{"d_model": 640, "head_dim": 64, "activation": "tanh_gelu", "weight_decay": 0.33}
MLP neurons of a small language model. Each row is named by its layer, matrix (up: input weights; down: output weights) and neuron, and shows model dimensions 304-559. Each number is 128 + 32 x the weight over its row's rms, rounded and kept within 0 to 255. Numbers have three digits each.
After each neuron's rows, "fires on" lists the tokens most often at its 100 highest values on Wikipedia text that the model never trained on. A number after a token or word is its count.

L3.up766:115105149156105118138129164118139166121080162122131126102158149129130190157151138054098185173130165111119156092159119148132158099088063089118127169099165166093148103152129177117099069148087101090159135121089108202131091094083157144146088142112108168106129104131156154137115124074167122128129165145117099149130111151119143116088099087168108146075059080117150182124171107115126081102095107153152099085137128144118132136126064135112076160125175117137100150111048180100111148133129121163080083218182126150101140143136160105155132128166119153059127133194104149104090137161135126138180154133189081138199141116148149110096096109091158189127116072135142194117097122120104127129140167113101147142136076076094158090129094159067140120085159074125255187144198122121110158125236054
L3.down766:162088082064202138137169105135107125121125132117120145160145081200135128130125121133180097157087151141142086118092123084105110110183148175191166154121093118094080130127170108097165111104127117122212081114113079128097064125188161108127158126146157195134085135073101134091142072104146169138120081110095159109076167103132155131153150199119070157124121061136118144101104172121130125180113146137101106161133149106146104125129210033146134208128151085141121120138121100119098172119067108137096113127128146112107101126116083160154106072109112152121120169097137149108151109099100065169071152091115164067111106105107117125142160147125084139111120125153142114132126157050144139067143134125183155149106093129169156122170131127101133144124093172144053143134067120170168187122210136
fires on: " of" 31, "-" 14, "s" 14, " the" 7, " than" 4, " only" 4

L3.up2058:084103096100151142117116136163185199113086155093116139183176156146139122152133126140110100126142193149129124171128116146125168158096080046117128165123183147048144078163110071116123102160141063080152128114142138086139106159168107125123110118163120114111120201107143119154162175105041129125101091125105116145200109151125164116199196151126116155087143122113151116138116165124133105113146137169113124145122134109124116044154109168174149140124136123142086141132122132045131138107125130136158114175117081129128112089134111123073126115132093123108162157117107122119079109149113134133102141138140119104124078121133155135155153156133144172167077151129149084171117102139131118111137142122159098095146120156159163093192150200169099098120126161193144202143175115104112150091118107
L3.down2058:103118128098086150179138195133115133109127123142171158122133113130114181133087156089121101123147079130091114147123115148106107135138137137113169121130112135123183144168069090101180159083161182100102079105131064134088164180125082135141146113139113118134106150148122106133129170158087098173142111095077118122146109116115134161137173137154184106125101135137131127156140123099131119166110140115141157096155163108089109120117129131130097151126168094110080140088097121175118123083160098085165188124086155119140126159120131077125172125168152087106078069156150147095105153173119102155098133127121106133090143123142071125143122036101113069175098076086059183150149159083086096087123067105168145125103159044162082141118140109121164150081159127127147118108165108185121083103134078
fires on: " of" 22, " that" 18, "=" 14, " to" 11, "During" 7, " for" 5

L3.up460:117103119138175122175091086091089156153112176133102046117175176136141132101109136148094156087143137090160151104106081157200144189145144118153081131101141155154154051097115121139113140116120090074150124132148126097129158130102143085193061129096115165161113087201125090130135097145169114122114075097122080147099143125151154133115118120112135092178147117071101207188092130132113151106084122150090090101104130153150135117142119130126158138107101111151107166117084095149112124105178083143153081115135108155132145101106137069077118174140185129141163085174149139164122162188136132130138135079186127158124110097103160174148109116102138123157106092131071100152117144118126172161108184114203127111221100124112119104179166090170170114095119110140104127137169146178184158161087094
L3.down460:141173146133166104091140101140125069148140050100137190101093171121172100176100120079137159113095126146084184174098084141114101137119145099114112097117100129123118113115106118108127096107091118135119190091152135145127051136135099100159142157040123127105110145181083164131122119112146186164188099094168136047145096124241149155130130155082095130148097168137145122119141161172151151077108068166103085165144138089157116185106126133113150190148149136089085116139211117118125096160144160130151107101166090161101104106094155155126139079081169110158151155061110145131107185125157105154171145165094107172115115146137128095147163126104096150158111164107137097143216139135112158110154146095114126146150115097117078213110126146101089115172091139079195098101047141057157135140069176
fires on: "s" 44, "t" 10, " |" 7, "ed" 6, "d" 4, "ing" 4

L3.up91:155159146100135132145164118116136167123146103116113154121136181111142122148137143148141109104123107125123125082142099142114143151139145078101089160126187109056153100129152157169127093145118108096073115163103090147030141178223127122120150178149114165126131123147140162100132121129117110109176115163094130125119121105113108107071190094180124127089213130112139125146135133158123067088142165079108127144148119125110128096092137179126119158121143141150090106087150123151115184109133070069148108099134108116100060138123133114124141124158135168162092144069112097129140179136120140101161167139134061080067153088067116138114176100112083161076095069088115173111152127148153119181142079026104162179083085121151237163172119141054141105145136147127173141159083173106172168170137166
L3.down91:079147133067193088160166095100122134153106115080141128136130111144046153128134147141192165117106105132134117104122139131092156158116138099051107111132107144072096154099093120115174109133169214162128120116130166128157106139147122090110185114076195102194124140151134127158150079157070135149146133101102139173087096103125153150139116140130121194115196135094126117161093111152055140068130151171137074113178101139120069095133084132120132120072077123122140125159140060126092146164109151111113151106112079150123157166114081081170108105116081214117158127120113192147123180070093100133119082122159092144113142150154189173120109158093141120133138143097105126097137157171190133140153086174108119106154122118167102154133156168156195128155173081132118119174167105098153116055130176
fires on: " 1" 15, " 0" 15, " 2" 9, " |" 8, ";" 7, "0" 5

L3.up417:110121150170124116081127182116163143138157170078094088183106131135100100152192086175124184130172162113096081189073159127144139122138140108095122161120183174054121105139144119141163089213181137122144098112128096181102170125148049134043139123111153150128101167063113135149117178156080124127106094126101130151147084148186183112205129155161136161118091125090137119114073102148060069108147145059135104154091091130102127082145115132163121178078133103103177079100131146056157100094093091162173130121155033120109098118138144160099146152139151107148146156145179070102055156143112175157151191162101152133091129103124163126130153188112165114146142183110176109136150131140125169157172200099137170124095153121124151074134165061129118108127150086174177155117098139063156106140177137
L3.down417:119141112098074158153077180134137121138085156131157116138190210151095173172114140168202082129126086168121105121119159088099122114157140107124145106130127136103101143141163196141109159131110151045135160175117134155113094156057073113136107151163094112158076153097177140137135108130096127164165049119192107091129163117113081144091202141127127115149099081190163119161121082111108118186127189167124145105092152121126063095191165159104146191114129141125148132099088097179119175097101180116137058098157159144153140077149063071104112114100112121067166095101069120137093159125146139115129116064078142123089135130071152127136092072109129125187123113143038159123114097118191110138144091121225141105095162069140174125120126141146103123186155109150151112109109154151150122124135124
fires on: " that" 29, "=" 21, "," 11, "|" 10, " but" 9

L3.up455:142159133071071120159100121109061145096123107148135201131111140185111147150121139130092160102162179132163183142143122152109166123101134097124157062082076134094081167140098105131118135105124151142133133105186114143150190164134134077110144163124152139121090163124125128180105155104173076123138098099074143113129101133159152136150107162127177150142146185120095050163092129098107111190134123080156116145134072133172112144149166227185124125115103075180158080142088111114072105134151112148153145124122187111182183197148115132138148110149094155182109148140102128108072104067133126159157104158119152145100141100146101115068123067105186133145078041146140107091132087112100086142120164119157145135155183143116144097083146139145087153170156159140147172147084153112184119203154184
L3.down455:078162078156199140147077096129077120174156154147128086074139140140151091175124142125087131153102141132076084119154124119126083135091116092137135170124146126126176083153091123158101053081130119120126127164117120168168107181117128162157111108144185126147061154148142113068104128086063139136122119187097076156136142114067139173070140151150126137085178093098073155079106089112102132117139126131118102103084145124174102089083124130126143101139059097184140145188118123087135106117198149145157103084108086133187132119145056126118134182177197166176126121163174076150145172103147104161065121144103101181097120141119088129126158114129071088120149144108179112124159137092111089101147109149134101163116126170127134099088185127140168105130184108088099139163164160101079131147102139
fires on: " an" 83, " An" 10, "An" 5

L3.up411:117135125135165119139168075176143178136078122088107112072125156152134118121070161081065099156109152103192152044112195083139077134109149151091175212127127160108162133137127143148139109184129088137114073105138162108111171093112119142077112158145125127142127094186159124164108111132161108142119158063119134140127084097071149087113068136164113099129220133156128177127132120133119058098084148139127160135103172107132127100153115136138103162083149102144042127137113138171122107105075172138142094115210091090125092124102140080157170182235168200136122160147142128138139090124137033163151180138111085068158109150085090126146166097050152119190119102094147140146118097090128158133136150111098171126121169129123116124112082092067155131143108116136146143135134177135183148068140053
L3.down411:111171089124171147115102085103114134108148095111194133107082162075141159096092125131125102107187159115143144137155138131102121156118124131098093098067114099103153179078089132134138107116132109130085175158169177136103101129171129073149157141131171163147078138208135125121114115126146066110169178128175181122127110174142142125102054160098126118146143133130113093103133178137147114089159117113136072135116103143137111144126172104155212173176148074179149166132073151181126094152180142132150135157160120171166093163120074123168072123081118120142134187096105127152167134108101128091086093112150150169145113101150103134154073143113151118094097124120110096176098116091082114122150144138079128110072094092178155127138094125131127152155072079107108129173093143061087077128096182
fires on: " |" 36, ")" 28, "\"" 4

L3.up395:064156135137133170121114172142087150115146163127150126111116157107075137156150090167147107101170076090116124154121090076151153125120093120108176080102132143066089147161086100084142103091079121095171155106134110151140161162078171117042107121115112110155103100127105154178116137077117128111233088116081142188169116153091090134117181177126109133176164184169129087106068123082043102092115116125118154189127129147129118128186114167143082152120104099146117143067172193130125103117156126125106134162162142146123158174153080051070147122115092094155131066130104139153102183101137120176167162100075116165146134128152139134117071079136169094185092105091116125091150112152127109187142121097143144090118158126153129035114148099140111128101121165176143083120142120079127147112171176
L3.down395:124144179112115141103143135101099061094113127176133106152082087141157104159096134188124148152110098191111151112147138143105129123068167126126131125148149102095136096104141112165065123111125094130141154121117140123146109118079153158152127131128129048133129179126138171155174169121168097084142087120129106093117165129170120152142138122091170131129133131096166187146095138126109151152160146106139118080118136030141143108102139124119179150133086146147179094157076103123149123110118105147162126121194103179132143146046138085089138169095125176122115112115184054106115178135069120131116133113144168087127049156139145151132128151152141059097173182174140112071138090074124141098146142111200151154112124133173135154115248115189156160146111148091181079145156163082162134150107140
fires on: "=" 26, " an" 12, " from" 8, " Bronze" 6, " An" 5, "An" 4

L3.up1470:095112147155145131168125147128086193075118131134112176089138144125140162124126153139126111126098130110140119115128143131087148094107000128070151215090110153103099162155119064115111146162111144116123069092141186135134093131138147059124102108112133147131056172158103140135101145101105088185091134143099206134112068116134163129129103080154141122121148177149127168119186110107155144117081112186125091131124085167176164187186112118183124137142113108125076113125066174117119106123131148106179116118166114118142127138159090166134181100180102099174124125135089149161161138129155069139165129196114111176138165099100132102143124119109229070090091099140156184170225079089134126160145177102114121140154153141128148167136109088198137128167065129121187114110134154123153153149098105
L3.down1470:111138115100166141096113105157124109135129116086127072137080149111087101071111103133126085110094105129116162091079120112134121125093097156136127164118116098109138145107109121078156158115091106199123137101108107135090068169155185150196054142117185145050065159128109143099071157166136064126097164158078197140121176132106132070090070176168210151117139062166060137094117169156171136112105114129103125093117174133138180170071115116153155125168143138127152145156058102114133152114175133136156109082128132117190164112105116126166200072174111138141142141131164185169135156100096090100140141112182102178119111096172140082139165147092147154154140177134143215105162166111161158143126188141129108100144130113104122114181109084154088155151076119134119152189128099156107123108057107
fires on: "-" 38, " 0" 25, "|" 8, "–" 7, " |" 7, "=" 5

L3.up2401:088186075157115117135123134151169127079118141116129174090188103163097148124153155173103171109126183130121156195163101141065137146155075079135138098087150149083153115104161113185135100112178056147092175146068110164143121174063122115074080140156054082133102097123090136109097132191125124123111102152111127134122138119096103185149151104146134078092135151181128085118131069155132158119127187130076148118114136129107129116145110136121150153089145152122109157064120150063103133147174088136130155136054082145099110095173141139124096150106165151121132127228106125119099128099148147083128192134095174144106130121142198179176139217120128164151079157145130118094090143138095104111128137125100168136140139119089135124175118136126142122107117165148107109162179163105140116169194122
L3.down2401:093153139097141088095157069113168155072091145122131122100146079132146122214083125115175138135148093139069112083126144178074070166163117083152088156165104116119124098127157158091124091153125167135119121116158164109108124173111129144157123132141133080105153104121141112134105075099172169157138162085144174088146099126076151104195110218171109190099110146114103137106077131119130189194138199148145095046089137161104161128089103145144151109100120100122149109151168133124126137112118085126109062114162195131163154016123195109137110135114089160114114069101101153119149113104136113074106149065144112102101132171197146118112121090160143166117137094158136156093117119081154067155161150138138163117096137101117110160110146078141083155138108120107131097082124115198098130086083169
fires on: " that" 23, "g" 10, "y" 6, "c" 6, " in" 5

L3.up1343:124121123081173127166116130133098099079102196139110080147133179145123106097072166130182128144160137144167106160135142109151164151128141109094187186118137099100106095140110092151112105148107134060128154127091153124144101088073067145157150182134138119081099150108134171087167204133139168078184135138128082104149086148076078113068091131174121138108090086197131134092164112107252072124142152081141102118172136067126156132117108120100153179131181133133086137092107153140095105182130156146108115196087126122128096114142136146125136121122157156048109124120092124136104093183125196101138163158168162142140133136162081105080141087153116135103113062124159163117129149105100097108104137127120133135097132153133184112080082071097154133106150113104177152180106144136145155120146083
L3.down1343:141122092100154159155143142141134107126150114121126105097114132130113141204169170091128126174172088116121103078149104083123152117148157151115133107142108120110079201049206101131187110134110100102143072171059088183131122118140104113159182106159107128147114155064112047065096175101149170154122167130047144093123123128148142143135108137114117061118162123107168117164138116134057126089142114126133096138139142136066176141115132130118101120091145139157164094103182109111140077124170109132113086113127109110098160149081127145121120143180109192148112142179108105124114139190167105158150117142145114114118163081126178156135077194122146124067186155112117129146101172063165127103155125130142158120135129110139110082102113143127112161163106035107111094097092084132110102114164133
fires on: "-" 34, " of" 29, ":" 4

L3.up2218:129133125130104136162111109145060094117174113165098111175140167130144139108145096152185196163137114080095089207089078114117114120094137023126134161108115119080167138113128131170140186144100113123079155075126193163141103122181095108108099149117120108078079167134103175157074120113097152131105148151134148138148100103129133154173130142098172127136088100134133108092154104132115115121210110143129132121181131101123219172138171117171110152101174130151084119138092104114135109105074080167142130168130155173134111060174167093158136068080214150097136121110082165085147114174082098152155142135132177134083124098157095037098091191133154116069107086105153135144107124101119160153109137184106130161138109087102161147127118062104183063133087154170128182183088098151124143110137145
L3.down2218:102135096145160056126141079154089114102180097114149155199121116121070114081161155122159148119108108069090169085126071133113142101195122145036142038088090106087092111139124131138085189082140146121128156149145116106114133110154203164165169165144134169076124169093155108093138073121127131147160108107055092149113145117078139086099137161130193133122125130148193114106061193182101093124118151105161091127120133154158129112152099154102158077184137129121118135094109043143134136120158158115096145176110105077215147154113169137146154126118094126079126140157207069173139137151136117125102127146137134130116151133161161101105158154076142083076129168119117217174101172018148155156094132075138200151162096134113124119113141079120094077163094094076064128131104136190068137119089088
fires on: "=" 39, "|" 33, " |" 9, ":" 5